config.toml
rope_base = 10000.0
parallel_block = true
optimizer = "adamw"
MLP neurons of a small language model. Each row is named by its layer, matrix (up: input weights) and neuron, and shows model dimensions 16-143. Each number is 200 + 20 x the weight over its row's rms, rounded and kept within 0 to 999.
After each neuron's rows, "fires on" lists the tokens most often at its 100 highest values on Wikipedia text that the model never trained on. A number after a token or word is its count.

L22.up745,207,185,225,180,190,189,212,206,183,178,207,210,190,204,198,209,241,209,183,215,188,216,202,186,209,167,184,160,207,217,241,221,229,194,189,167,189,215,210,167,208,199,195,163,231,199,218,222,200,176,187,198,177,231,184,178,213,180,190,197,183,161,186,194,209,210,219,187,197,192,219,214,225,238,187,223,203,205,200,227,191,190,219,188,187,201,192,216,197,206,200,188,162,213,208,221,229,217,205,202,195,203,208,216,212,189,214,213,234,178,222,190,190,240,195,191,177,221,214,176,150,170,216,195,188,233,202,219
fires on: "2" 48, "1" 27, " Key" 4

L13.up276,161,169,207,241,226,202,215,186,179,199,250,225,207,204,224,212,229,174,223,222,178,195,183,171,225,214,209,207,213,189,202,170,188,183,191,170,191,206,226,233,213,216,184,204,212,193,180,192,175,233,229,197,162,205,226,182,198,128,227,193,220,188,172,188,181,199,153,215,190,201,212,187,230,187,212,173,208,204,187,203,195,203,208,223,217,206,228,159,198,191,232,186,182,190,227,195,196,208,195,180,180,220,210,197,219,199,201,200,191,154,222,225,187,200,215,207,227,188,209,200,172,209,215,183,215,211,205,170
fires on: "." 30, " of" 17, " that" 9, "\n" 9, " in" 8

L8.up399,191,175,210,244,189,211,211,163,197,225,201,186,188,210,179,179,155,218,195,225,206,188,204,162,218,190,176,202,189,197,189,175,227,208,182,188,196,201,193,222,185,189,192,215,223,205,206,190,188,191,207,222,215,217,176,225,244,208,162,181,231,226,204,210,213,207,192,193,166,188,201,179,227,217,186,203,167,172,199,195,187,185,204,162,160,193,211,198,173,191,211,227,225,201,226,177,208,203,222,225,195,206,216,195,185,192,243,193,222,232,217,204,197,223,195,219,220,190,227,195,165,221,208,211,208,226,190,183
fires on: "pe" 17, "de" 16, "e" 9, "mar" 6, " owned" 6

L11.up493,224,193,260,213,208,229,195,198,191,188,186,188,200,202,229,200,203,189,201,181,179,255,210,166,178,207,191,229,213,166,226,148,191,198,187,218,170,186,212,201,214,184,202,187,193,188,162,213,163,167,205,173,201,216,201,199,219,194,215,221,227,213,195,199,216,195,232,230,202,215,217,199,197,236,210,214,200,222,201,190,189,202,200,209,166,205,221,197,228,195,201,196,202,188,230,220,210,185,195,179,221,201,222,149,209,167,175,213,179,210,154,168,218,160,214,195,201,185,211,211,190,232,223,199,180,215,233,203
fires on: " |" 74, "|" 9, " " 6

L11.up427,184,210,202,227,178,180,215,210,192,236,210,220,217,191,172,188,149,196,205,193,203,205,204,174,182,194,189,197,202,197,200,214,181,208,217,228,202,221,227,206,196,230,213,224,191,167,220,192,179,211,209,162,173,153,202,208,186,194,182,206,173,193,260,179,179,177,205,202,223,190,173,197,195,216,208,223,191,202,201,210,216,196,199,207,204,187,236,196,191,251,180,211,203,217,166,251,194,207,220,184,230,183,203,182,201,206,196,215,173,173,231,179,202,222,200,176,210,199,219,216,195,226,148,197,265,193,234,193
fires on: "\n" 47, " " 7, "cell" 6, "2" 4

L20.up311,198,192,189,181,214,207,230,164,173,218,255,211,193,235,196,198,220,195,233,201,166,195,190,200,202,201,164,226,201,134,201,180,228,221,215,191,197,199,203,234,208,216,217,243,203,190,198,227,199,172,213,186,181,200,209,190,187,166,190,171,181,181,216,193,185,176,193,236,187,231,210,211,209,206,195,247,208,209,190,215,224,214,189,183,222,170,223,196,179,208,197,222,185,203,204,195,197,174,213,212,213,191,178,179,182,194,186,209,203,133,212,218,189,193,205,205,210,173,196,242,188,237,212,212,216,210,205,175
fires on: " of" 20, " in" 19, " on" 12, " |" 11, "s" 4, " for" 4

L6.up254,210,217,192,163,205,236,192,183,175,204,181,177,212,225,224,193,159,200,187,173,192,213,210,205,234,188,189,219,206,178,171,205,175,222,207,211,230,191,152,203,179,199,191,204,200,195,215,220,160,188,209,195,185,217,183,197,178,229,184,215,179,207,213,229,226,198,195,189,210,220,219,204,214,157,167,230,154,199,194,212,230,222,210,208,185,188,243,182,181,225,217,208,208,197,167,175,201,181,232,200,206,185,182,181,185,198,207,189,190,201,202,225,215,249,220,155,193,221,185,259,193,215,210,179,232,221,198,200
fires on: "ach" 28, "y" 19, "te" 11, "ak" 8, "th" 5, "in" 5

L5.up42,215,224,234,204,189,207,233,213,198,190,194,199,193,194,217,207,209,193,192,196,170,240,182,189,220,191,217,212,170,189,196,213,188,218,193,188,137,196,180,211,175,190,197,169,197,186,168,214,217,197,188,176,194,223,220,200,197,179,204,224,221,183,191,200,178,183,200,206,209,224,173,204,209,181,231,237,195,217,196,196,185,215,200,165,174,209,180,205,181,160,214,199,179,178,243,223,209,231,207,210,197,236,197,176,160,199,239,177,166,197,205,196,187,215,201,206,214,217,201,240,210,214,214,217,199,205,212,175
fires on: " Qu" 18, " (" 17, " X" 11, "(" 8, "T" 7, " comp" 6

L8.up746,200,190,219,220,210,215,216,199,163,207,203,209,195,185,191,202,189,214,199,213,200,213,194,172,215,205,181,185,202,199,158,206,185,213,174,223,218,199,204,181,188,164,197,179,193,206,210,177,163,232,265,162,223,203,216,191,190,190,228,169,239,211,226,205,189,215,193,221,200,160,190,207,205,214,209,227,199,229,200,199,184,199,189,207,198,183,220,196,190,204,185,223,224,180,184,224,216,228,203,198,246,232,203,216,184,222,213,222,178,209,208,195,185,206,216,209,195,173,213,205,181,231,198,224,221,192,200,193
fires on: "==" 53, "ir" 10, ":" 9, " was" 7, "s" 5

L4.up196,172,174,150,206,216,195,179,175,188,235,205,207,171,208,190,171,227,149,234,242,173,212,185,201,210,212,158,194,200,206,197,215,205,203,195,180,210,212,198,129,224,217,223,177,218,178,216,163,168,197,213,191,197,222,200,212,233,213,163,187,202,197,217,227,193,189,204,231,223,225,155,199,179,188,189,204,192,181,227,219,199,209,226,201,182,219,186,180,203,185,191,207,212,215,203,216,208,200,206,189,168,218,179,178,222,226,200,215,182,190,208,200,209,181,190,216,241,210,207,216,202,221,193,223,200,205,192,181
fires on: "==" 29, "|" 12, " Do" 6, " double" 4, " de" 4

L11.up162,222,173,214,183,200,205,188,163,197,261,213,227,219,211,210,197,216,193,219,147,187,186,187,194,182,210,188,191,190,208,196,228,218,161,176,203,203,198,214,200,204,212,198,206,183,181,179,210,197,212,224,189,201,180,233,189,184,210,205,176,206,205,207,171,192,209,178,200,240,157,202,206,219,205,201,223,177,180,216,240,194,192,225,216,237,193,205,224,211,170,235,228,192,219,205,173,209,219,208,184,211,202,163,222,190,207,214,220,198,149,179,184,197,235,216,217,197,181,242,187,202,180,226,225,187,173,190,201
fires on: "2" 15, "1" 12, "0" 11, "ly" 8, " of" 6

L6.up549,222,198,191,210,201,256,198,153,207,202,199,208,208,219,234,210,166,202,209,175,177,211,164,203,203,191,194,182,208,182,211,187,178,197,211,192,166,231,135,215,196,232,162,208,205,244,198,214,165,204,197,197,214,216,196,209,210,171,193,238,236,194,214,215,196,210,198,222,212,186,212,193,217,194,181,218,208,195,230,150,194,190,192,173,187,178,176,160,199,222,170,205,201,237,189,204,215,221,242,188,180,198,209,203,194,202,200,172,202,204,208,213,177,213,180,191,195,221,220,223,162,194,210,168,182,192,184,201
fires on: " University" 24, "ologist" 11, " in" 10, " professor" 7

L6.up406,212,222,248,213,168,202,209,191,190,177,220,228,216,195,180,207,189,172,200,168,171,243,202,174,171,200,204,228,203,226,205,161,221,209,212,177,186,228,191,196,172,181,216,201,195,164,176,168,189,177,200,185,196,234,188,215,232,200,222,214,181,213,256,179,134,212,213,208,217,201,160,209,181,174,202,254,200,192,179,178,204,221,207,200,171,201,222,183,220,188,201,232,195,206,176,221,182,205,204,205,197,196,211,192,218,208,182,179,185,223,222,242,212,196,188,224,206,187,192,209,206,237,198,208,188,199,213,230
fires on: "," 38, "s" 13, "-" 9, "pos" 6

L2.up340,206,189,175,200,172,209,218,170,186,205,224,200,224,197,205,181,203,215,212,185,193,201,186,201,196,174,209,182,160,203,154,200,190,217,198,225,175,211,206,206,208,182,217,163,225,162,183,202,163,231,181,179,203,206,205,215,210,196,201,211,183,175,217,218,191,202,210,237,256,220,202,208,200,216,205,210,203,181,175,215,184,197,192,184,202,225,202,180,199,201,197,254,182,206,208,196,190,211,233,203,234,196,245,197,190,194,181,226,193,244,206,221,200,207,210,197,212,222,231,214,184,192,182,174,179,202,184,217
fires on: " Con" 39, " con" 33, "con" 15, "Con" 13

L12.up216,234,179,203,188,222,199,208,190,199,232,226,232,245,186,198,210,175,161,195,178,211,219,196,196,172,192,221,211,193,144,207,206,226,177,187,207,212,238,217,225,205,189,166,168,224,178,217,180,201,209,214,188,174,196,173,185,199,175,203,175,197,192,202,200,244,231,166,217,225,155,183,216,201,197,215,178,198,220,204,223,181,196,212,181,192,178,158,183,195,191,198,233,206,222,181,193,188,222,218,189,212,214,196,222,170,179,217,199,230,192,198,219,159,187,242,186,215,186,249,226,194,238,203,202,177,182,212,216
fires on: "1" 15, ";" 14, "2" 13, "," 12, "h" 7, " and" 7

L13.up334,214,171,205,233,189,212,236,183,166,225,207,194,237,217,194,196,197,187,174,202,212,176,224,198,232,180,219,190,189,199,215,197,198,192,198,232,201,208,213,173,211,201,191,198,194,195,169,212,194,219,210,171,191,197,204,230,197,198,190,212,207,159,227,222,206,188,206,233,218,213,227,161,196,227,203,183,156,239,224,182,195,199,175,184,193,175,198,191,184,196,212,211,192,202,210,186,208,208,210,177,180,190,231,174,200,186,180,194,175,220,198,226,133,226,213,180,198,190,213,199,208,184,194,215,185,229,215,208
fires on: "." 26, "er" 12, "t" 11, "il" 7, "st" 5

L12.up529,179,228,207,191,167,195,185,200,198,186,229,208,215,208,164,187,180,198,178,194,166,252,197,167,194,195,202,227,170,168,220,225,218,231,220,202,221,207,179,204,190,182,241,215,204,206,213,201,231,219,186,188,148,221,221,205,237,208,207,206,213,174,196,193,173,179,216,184,230,232,228,213,209,198,198,213,194,208,194,183,191,207,221,192,174,206,189,199,208,153,243,203,208,221,177,213,239,180,214,176,198,205,200,212,218,192,209,166,203,200,235,215,206,203,150,215,169,175,170,178,171,209,206,193,208,184,197,224
fires on: "ing" 23, "s" 20, "-" 8, " —" 7, " way" 5

L13.up677,199,221,194,206,229,208,204,166,169,204,194,197,211,208,229,190,196,194,227,167,180,199,184,188,177,171,212,187,204,182,193,202,208,188,215,219,226,243,200,204,219,211,199,222,206,157,201,190,222,170,218,173,199,184,223,228,169,202,192,222,159,178,269,216,189,170,160,218,212,193,168,216,195,212,219,185,190,200,181,236,240,207,176,198,205,195,206,148,202,232,218,189,194,190,195,214,210,214,197,170,229,198,210,226,229,207,188,195,202,179,204,216,196,213,182,206,206,195,234,198,188,188,205,208,170,165,196,231
fires on: "1" 40, "N" 7, "9" 6, "4" 5, "5" 4

L5.up618,183,187,174,193,210,217,186,178,151,225,222,201,220,200,197,187,193,214,214,215,209,231,189,189,179,191,194,169,193,212,186,186,179,183,223,204,190,197,215,188,226,191,180,172,237,200,225,175,158,180,231,200,215,220,222,210,205,192,196,198,163,217,238,227,168,174,188,204,218,179,210,210,197,225,198,199,196,204,204,213,225,195,200,193,194,213,203,164,191,211,187,210,181,235,212,230,188,212,219,200,174,202,213,228,228,191,193,210,168,179,187,174,178,173,202,220,220,213,217,222,182,226,196,198,174,229,207,204
fires on: "0" 24, "2" 11, "\n" 9, "4" 9, "q" 7, "1" 7

L13.up678,189,208,182,202,199,223,199,176,188,198,184,235,211,190,212,206,228,176,222,218,184,226,203,187,184,180,197,176,166,206,203,180,176,177,199,243,165,174,182,236,181,205,191,208,167,152,187,208,183,197,198,176,198,230,208,226,197,198,208,172,221,227,210,191,199,191,226,180,204,197,201,169,205,205,206,218,193,213,191,199,142,197,226,200,215,237,214,185,215,222,211,255,197,223,202,201,210,226,215,201,202,221,223,192,209,226,196,180,214,189,207,217,194,199,220,169,181,236,188,224,204,218,212,245,207,195,207,191
fires on: "," 73, " to" 7, " and" 6, "s" 4

L11.up759,164,180,175,175,213,231,203,184,153,217,230,199,206,201,177,195,203,208,198,196,191,234,217,214,176,198,183,214,183,175,189,213,208,196,194,241,202,218,211,234,232,214,163,212,236,238,157,190,178,200,197,202,197,204,239,197,190,197,196,182,223,210,172,182,223,183,190,225,210,187,193,202,205,171,177,246,204,215,173,230,199,214,196,177,211,194,216,163,210,210,203,227,180,223,210,219,206,192,205,162,179,207,186,209,205,180,207,178,211,186,222,240,197,219,248,219,225,165,212,242,215,201,215,200,221,186,207,222
fires on: "s" 30, " of" 24, "R" 15, "n" 8, " R" 6, ":" 5

L12.up102,210,182,174,186,212,203,191,195,171,198,210,189,241,224,199,193,198,212,181,194,166,230,190,197,177,198,212,205,188,170,198,230,160,234,234,229,213,216,187,192,189,236,198,216,203,191,202,228,191,180,168,195,177,230,226,194,196,205,179,175,191,150,216,179,222,201,216,159,210,251,214,199,170,207,191,209,187,207,213,172,168,202,219,193,183,173,193,193,200,214,218,209,226,178,198,172,220,191,200,180,194,185,196,209,214,198,216,186,195,206,228,216,188,209,217,214,235,201,198,224,204,247,234,181,235,212,197,157
fires on: "ing" 19, " to" 9, "in" 9, "er" 7, "ak" 6, " |" 5

L13.up70,178,215,186,207,191,190,218,182,167,228,185,223,185,206,191,205,204,207,202,216,180,196,200,185,199,224,173,195,191,213,199,238,184,229,167,208,137,198,209,182,219,202,200,185,224,196,197,197,228,181,220,165,211,240,195,200,210,196,210,212,184,191,201,161,200,156,208,205,210,174,218,206,215,197,196,227,208,184,219,216,199,217,221,189,180,153,208,186,219,207,193,235,197,204,170,187,210,225,228,219,224,191,187,199,186,213,196,190,189,158,224,172,197,248,162,211,213,183,234,205,188,217,171,199,233,221,210,176
fires on: "\n" 18, "\"" 17, " published" 13, " (" 5, " " 5, "t" 4

L13.up407,157,230,195,178,199,209,195,171,177,205,213,206,187,207,198,196,182,194,204,201,215,237,193,160,207,195,169,207,215,188,201,188,181,142,189,205,226,225,177,229,179,216,214,209,211,168,221,222,205,203,196,205,194,190,215,206,201,174,182,236,183,211,202,176,186,179,176,192,216,186,192,204,179,220,192,203,188,209,216,198,214,181,190,204,189,149,228,172,155,191,206,211,202,223,177,220,192,200,199,201,214,208,176,221,209,181,183,232,189,186,178,234,196,230,177,225,216,220,231,203,201,222,192,218,204,191,194,218
fires on: "," 25, "\n" 14, "3" 11, "2" 11, "5" 4, "1" 4

L17.up211,200,188,195,186,210,198,215,199,197,233,188,195,177,227,187,179,181,193,190,203,210,184,219,172,184,184,193,217,191,210,180,201,191,231,202,199,161,200,168,201,184,187,186,221,198,192,180,207,195,182,218,201,203,246,189,206,215,178,197,211,210,240,220,209,238,212,232,198,209,191,230,196,193,230,209,221,184,189,213,189,218,189,222,211,196,224,221,191,188,187,171,192,211,217,190,221,209,189,224,211,215,218,236,178,175,155,225,185,172,202,195,208,187,210,187,222,216,199,169,219,197,224,208,253,232,179,194,211
fires on: "0" 29, "de" 8, "e" 8, "te" 5, "di" 4

L13.up603,185,190,192,210,220,206,227,172,168,202,221,182,230,241,190,181,232,200,184,212,174,211,231,199,179,183,201,186,208,167,205,180,158,168,200,204,183,211,201,189,216,241,179,234,205,164,214,216,213,173,196,193,196,201,230,210,187,201,218,220,223,234,219,187,192,202,178,233,203,218,205,216,216,202,195,241,191,188,189,237,190,172,170,199,218,193,239,164,180,223,193,217,182,181,206,188,189,206,206,197,177,225,227,217,210,208,201,171,179,188,205,209,173,197,201,184,234,222,183,211,177,237,206,239,175,194,230,208
fires on: "1" 40, " of" 16, "s" 11, "," 5, "." 5

L2.up353,212,212,208,198,199,193,202,195,179,192,199,167,225,200,178,228,203,187,198,203,166,220,173,206,193,159,195,195,204,240,190,186,234,193,224,182,166,197,191,191,173,193,215,155,163,190,182,206,192,184,211,206,233,172,231,210,207,154,190,174,189,201,199,201,167,185,194,218,193,212,198,190,191,194,227,210,198,217,187,201,208,160,234,207,206,177,202,184,163,209,226,209,186,233,210,221,195,201,193,190,171,167,193,199,178,188,195,227,179,211,225,181,201,215,185,226,238,236,230,218,213,169,226,203,189,156,189,226
fires on: " they" 22, " what" 18, " Sep" 11, " she" 9, " never" 7, " social" 7

L11.up538,208,236,198,202,211,190,188,204,225,221,226,193,208,218,195,182,206,210,238,181,168,202,183,183,236,183,201,179,197,190,214,175,169,208,170,215,209,215,181,232,232,167,209,217,206,200,187,200,184,170,215,179,192,259,222,218,204,160,196,199,208,245,197,194,181,202,204,212,212,204,190,205,199,214,202,205,175,205,193,204,211,214,201,201,174,201,167,191,194,165,196,229,215,193,231,168,207,225,221,179,186,187,185,199,178,208,220,212,193,201,203,185,219,174,237,192,181,183,234,202,205,222,185,215,217,218,179,180
fires on: " at" 17, " =" 14, " Ba" 13, " on" 10

L15.up30,211,219,198,217,209,173,191,161,178,223,234,210,189,183,166,168,218,195,221,189,177,239,216,173,176,196,204,209,200,199,197,236,226,203,155,190,198,245,199,176,195,200,207,205,236,242,216,189,189,201,193,172,187,208,179,213,231,208,210,214,204,213,250,221,131,199,197,189,169,211,163,205,163,215,233,207,200,200,190,183,210,208,219,182,203,212,190,194,206,208,184,195,169,206,198,224,186,211,192,208,189,203,196,236,210,188,189,180,170,168,226,199,194,201,160,181,222,204,239,207,193,207,174,238,208,210,195,187
fires on: "0" 27, "5" 10, "6" 9, "2" 9, "8" 6, "4" 5

L13.up470,198,198,193,192,195,207,168,206,199,172,189,236,207,220,191,190,182,193,239,199,202,181,170,194,225,203,170,175,161,219,182,182,199,159,201,237,186,192,184,208,186,178,210,148,209,184,178,200,158,197,214,181,199,198,201,208,195,182,216,179,184,213,196,211,220,192,217,155,213,195,171,223,218,181,204,211,206,203,179,234,187,214,211,164,213,205,236,199,185,192,217,221,199,247,204,184,190,183,222,212,225,224,208,219,192,223,202,199,186,203,186,223,199,217,166,218,203,238,222,202,192,235,205,191,215,243,190,229
fires on: "," 53, " is" 13, " and" 5

L17.up182,189,246,202,214,196,230,196,190,224,181,212,184,205,225,172,178,181,191,246,194,210,181,196,204,203,168,206,221,190,201,151,203,211,200,205,174,182,216,191,219,178,248,166,202,221,175,197,220,200,178,212,200,195,169,198,200,209,190,207,171,225,205,186,205,228,208,162,239,209,196,218,187,202,198,216,226,202,183,192,209,217,191,191,194,218,213,189,203,168,167,232,203,231,179,223,200,224,196,211,191,203,193,219,191,200,213,238,219,198,202,194,214,212,191,259,229,185,167,201,212,182,261,239,181,193,202,192,202
fires on: "i" 32, "," 20, " |" 10, " of" 6

L15.up729,183,181,230,200,195,208,212,163,156,262,238,226,206,215,199,184,214,191,203,208,175,213,175,196,173,206,200,196,183,207,164,179,201,185,196,220,179,204,205,189,203,204,200,248,218,171,220,209,227,158,224,181,170,169,211,224,192,175,207,189,178,220,217,211,213,175,234,223,207,213,171,193,199,223,212,182,214,192,190,251,221,215,181,174,183,185,184,181,178,223,146,238,179,209,220,198,188,212,209,191,202,204,184,183,175,206,240,214,173,199,219,228,200,226,196,227,199,180,206,228,207,225,191,209,210,203,205,194
fires on: "," 36, " in" 30, " a" 11, " of" 6

L13.up639,229,186,231,228,187,222,188,214,163,226,185,197,192,197,166,196,207,205,187,188,198,219,218,199,172,167,213,198,200,185,185,179,180,209,185,182,189,203,175,197,229,222,174,208,195,179,155,229,219,202,222,194,215,214,191,222,207,214,187,233,222,193,227,206,190,149,223,193,227,169,181,152,206,230,194,210,225,213,201,198,220,218,180,181,200,167,228,169,183,207,208,211,185,198,195,185,214,209,220,181,216,195,227,185,196,231,183,170,185,194,167,206,184,213,245,190,231,205,183,204,209,189,216,203,200,212,244,191
fires on: " was" 28, "." 10, "t" 9, "r" 8, " di" 7, "al" 4

L20.up364,189,162,205,160,184,231,219,188,192,186,208,201,205,223,211,208,210,178,215,196,158,193,191,200,190,195,206,192,170,211,212,200,205,159,168,188,223,192,205,208,187,179,222,196,224,186,195,210,235,167,217,189,195,195,186,187,198,187,231,203,220,187,246,186,193,162,180,178,191,158,179,201,213,216,246,222,194,202,178,177,207,176,218,205,224,188,191,204,193,189,194,249,177,197,214,183,200,198,204,166,185,220,158,207,179,194,209,184,213,193,241,169,183,171,235,197,231,177,193,219,229,211,174,185,199,224,229,199
fires on: " in" 80, " (" 7, " Awards" 4

L20.up299,178,193,211,207,204,203,214,181,180,176,200,209,190,201,204,207,232,195,222,204,191,229,216,205,205,161,194,229,168,203,178,211,204,227,165,233,231,181,190,227,217,174,192,188,220,191,207,205,194,204,210,189,178,222,219,204,233,200,207,181,192,168,196,187,177,199,221,186,172,178,205,195,260,172,226,187,221,207,169,200,201,184,175,180,195,162,191,187,175,194,203,245,168,204,193,202,200,185,186,165,177,199,175,188,214,201,211,190,167,194,243,171,181,197,226,211,178,193,211,215,220,216,237,159,206,214,221,237
fires on: " in" 45, "s" 6, "====" 5, " a" 5, " In" 5, " Ex" 4

L11.up15,203,194,234,227,158,225,218,201,210,192,174,213,194,192,207,196,182,197,188,163,166,250,194,189,155,198,186,215,205,199,194,185,200,232,196,181,220,196,206,184,203,201,186,198,178,186,167,202,182,210,212,191,180,233,200,217,216,167,179,195,193,186,178,208,168,202,225,229,210,194,198,214,222,242,202,230,196,246,185,203,204,217,176,212,193,206,186,210,192,202,210,202,224,179,193,237,224,237,201,178,170,205,200,191,201,160,210,193,186,221,197,177,195,231,177,182,224,184,218,214,205,200,189,165,225,207,214,211
fires on: " " 41, "|" 9, " |" 4, " Brad" 4, " Frank" 4, " Don" 4

L17.up739,173,211,214,207,177,228,206,204,192,199,202,213,225,174,175,212,249,176,206,206,205,201,201,151,201,199,180,191,198,185,215,214,190,216,170,195,203,203,231,194,190,200,224,170,166,202,165,200,173,233,220,175,183,200,226,197,206,187,200,224,234,211,185,208,216,199,211,206,170,184,194,185,198,182,182,218,217,201,176,182,184,228,192,194,205,191,215,196,225,206,215,238,236,205,194,187,231,199,204,180,180,272,197,194,199,183,211,236,154,185,242,184,192,203,178,218,199,216,222,221,196,216,177,218,244,154,198,200
fires on: ":" 22, " was" 16, " is" 10, " " 10, " are" 9

L15.up594,208,203,218,202,191,199,185,183,206,210,221,187,226,257,212,172,214,208,224,181,180,177,167,191,193,163,190,195,189,191,160,195,191,204,159,202,195,188,210,205,180,210,191,195,188,202,222,219,205,210,258,170,192,237,197,229,224,184,192,194,207,186,166,207,189,198,211,199,185,168,228,198,198,240,198,181,206,191,170,181,210,195,222,193,205,181,198,204,170,169,181,209,192,206,220,193,230,221,220,189,209,205,177,206,203,180,188,155,198,214,223,215,191,214,220,232,177,222,268,193,217,234,171,170,202,216,211,186
fires on: " on" 34, " given" 12, " from" 11, " of" 7, " at" 7

L13.up339,186,184,208,193,213,229,240,216,209,216,229,203,210,217,217,210,194,186,208,164,183,236,202,212,200,194,176,214,169,221,205,203,191,199,179,208,187,203,208,199,197,208,218,184,202,188,194,227,217,171,169,197,157,217,197,210,220,212,195,174,207,189,197,197,190,162,215,206,192,150,216,216,216,215,202,209,201,181,210,212,234,188,215,192,200,204,222,177,179,219,228,232,202,233,218,191,201,202,205,160,178,265,194,198,205,179,190,222,176,204,209,203,156,221,206,166,208,180,180,177,202,196,214,204,244,167,205,190
fires on: " of" 51, "et" 12, " (" 9, " on" 5, " at" 4

L11.up715,197,213,173,225,169,195,202,186,217,204,211,222,237,242,236,189,213,197,223,178,185,219,204,196,197,211,171,191,184,208,167,222,247,202,153,211,182,210,166,206,169,221,167,213,228,213,223,176,186,194,252,186,201,189,241,213,193,177,196,202,171,210,198,186,215,223,218,218,202,204,229,185,175,187,206,196,206,206,183,218,202,228,217,199,203,206,226,161,167,237,167,214,193,176,193,194,205,210,222,174,171,193,209,170,187,223,187,178,204,180,212,229,218,210,198,215,183,166,225,193,206,181,198,225,201,218,220,198
fires on: "6" 51, "5" 9, "\"," 5, "d" 5, "7" 5, "," 4

L5.up755,199,207,189,195,185,192,192,201,175,204,170,220,213,187,238,198,203,205,223,179,185,209,198,216,205,209,210,213,186,201,180,200,211,188,205,228,176,222,170,225,199,202,233,210,186,193,186,213,181,189,193,170,224,197,212,212,211,185,185,190,160,201,220,170,176,166,199,198,197,183,217,175,227,212,217,192,207,179,191,222,223,232,180,160,231,188,225,181,190,200,219,199,190,170,182,254,187,198,230,226,228,185,221,161,187,213,197,206,187,231,221,230,214,205,231,180,182,194,199,215,227,223,194,231,166,190,207,193
fires on: "n" 13, "ed" 12, "ists" 9, "ian" 8, "tan" 7, "é" 6

L13.up766,218,190,208,199,190,182,219,195,175,196,233,220,234,229,186,204,219,219,196,206,196,214,197,176,157,205,193,225,212,210,189,170,210,205,193,177,200,209,199,170,188,221,200,191,167,173,181,202,208,234,202,172,202,215,194,191,205,202,217,185,228,169,201,186,178,183,194,209,173,195,171,207,215,198,211,170,182,221,197,180,218,230,191,183,232,230,197,185,207,199,192,205,193,216,195,219,205,201,212,204,234,198,240,159,174,185,218,190,213,194,200,239,223,197,202,197,199,180,201,204,224,249,227,237,203,180,246,214
fires on: "," 16, "-" 12, " not" 12, " be" 10, " each" 5

L8.up577,164,212,188,186,194,193,220,195,186,241,193,195,244,190,196,190,192,203,171,208,189,204,169,209,220,208,181,203,178,188,201,193,171,241,178,193,189,215,195,165,170,184,217,225,182,197,207,203,199,186,217,237,199,215,201,191,185,184,218,215,244,217,222,182,185,217,158,185,204,235,233,166,222,173,233,189,202,197,199,167,201,225,237,205,198,222,203,200,187,228,214,204,196,240,205,230,223,225,210,174,216,236,232,153,160,175,209,196,184,195,182,216,193,214,233,184,226,182,201,221,200,187,205,208,217,210,205,193
fires on: "e" 18, " hand" 12, " of" 10, "bat" 6, "ver" 5, "one" 5

L8.up57,179,186,224,208,186,213,226,199,207,202,228,217,228,212,208,183,182,194,226,202,167,195,233,206,165,188,205,260,190,219,193,177,176,190,165,226,186,199,246,189,170,181,220,170,186,179,201,197,175,198,242,206,233,204,196,225,223,186,207,196,215,230,203,187,228,240,196,202,168,209,217,201,208,214,209,184,161,211,218,197,188,205,193,212,190,191,222,187,216,186,223,209,228,218,177,206,207,221,201,198,199,208,181,178,212,167,186,224,184,231,171,209,218,161,206,178,203,170,249,190,156,204,205,190,193,208,231,170
fires on: " to" 36, "al" 8, " |" 6, " Number" 5, "w" 4

L17.up557,200,233,190,176,207,224,223,158,195,191,236,200,232,252,170,204,192,231,200,176,202,200,194,204,179,192,179,186,207,201,181,204,196,167,208,183,190,206,218,238,182,248,218,203,225,203,202,195,194,224,174,200,183,195,217,191,197,194,169,171,217,209,189,215,175,198,186,215,212,239,194,140,227,231,242,209,222,216,211,229,188,191,239,193,211,199,242,210,192,195,230,189,214,189,188,159,227,215,223,208,185,221,196,167,202,185,173,190,184,197,213,184,202,235,214,177,208,183,176,179,203,243,215,216,223,214,203,192
fires on: "," 25, ")" 23, ")," 14, " of" 9, "it" 5

L17.up178,202,192,191,158,221,172,195,178,220,207,191,221,220,217,177,166,222,171,212,211,180,235,204,179,197,188,212,215,172,210,164,230,173,202,231,200,179,213,190,178,194,215,164,183,242,182,188,188,194,199,215,193,205,216,228,197,221,183,214,224,230,213,185,193,184,208,169,194,173,232,204,203,190,184,250,190,195,185,205,206,178,209,219,198,197,201,163,191,177,186,242,204,183,199,207,201,218,195,232,180,169,222,207,218,220,202,220,195,180,164,212,211,191,185,171,190,211,204,215,251,164,193,210,236,177,213,216,228
fires on: "4" 19, "1" 18, "3" 15, "2" 11, "7" 8

L12.up205,190,202,187,176,207,206,214,203,203,261,215,232,218,193,219,192,213,191,179,206,199,214,175,197,237,209,200,215,176,197,189,190,177,240,182,185,173,201,195,195,180,209,221,184,150,198,214,192,199,197,231,175,224,218,190,190,166,231,221,178,170,218,197,193,191,206,212,209,204,210,211,182,211,171,207,246,196,218,181,195,191,174,228,205,141,186,230,197,216,202,211,237,173,217,203,188,213,237,211,185,200,188,188,165,189,188,214,170,168,193,190,226,163,194,209,175,192,198,221,210,171,225,199,168,196,184,184,184
fires on: "-" 20, " of" 14, " (" 9, "e" 7, "ed" 4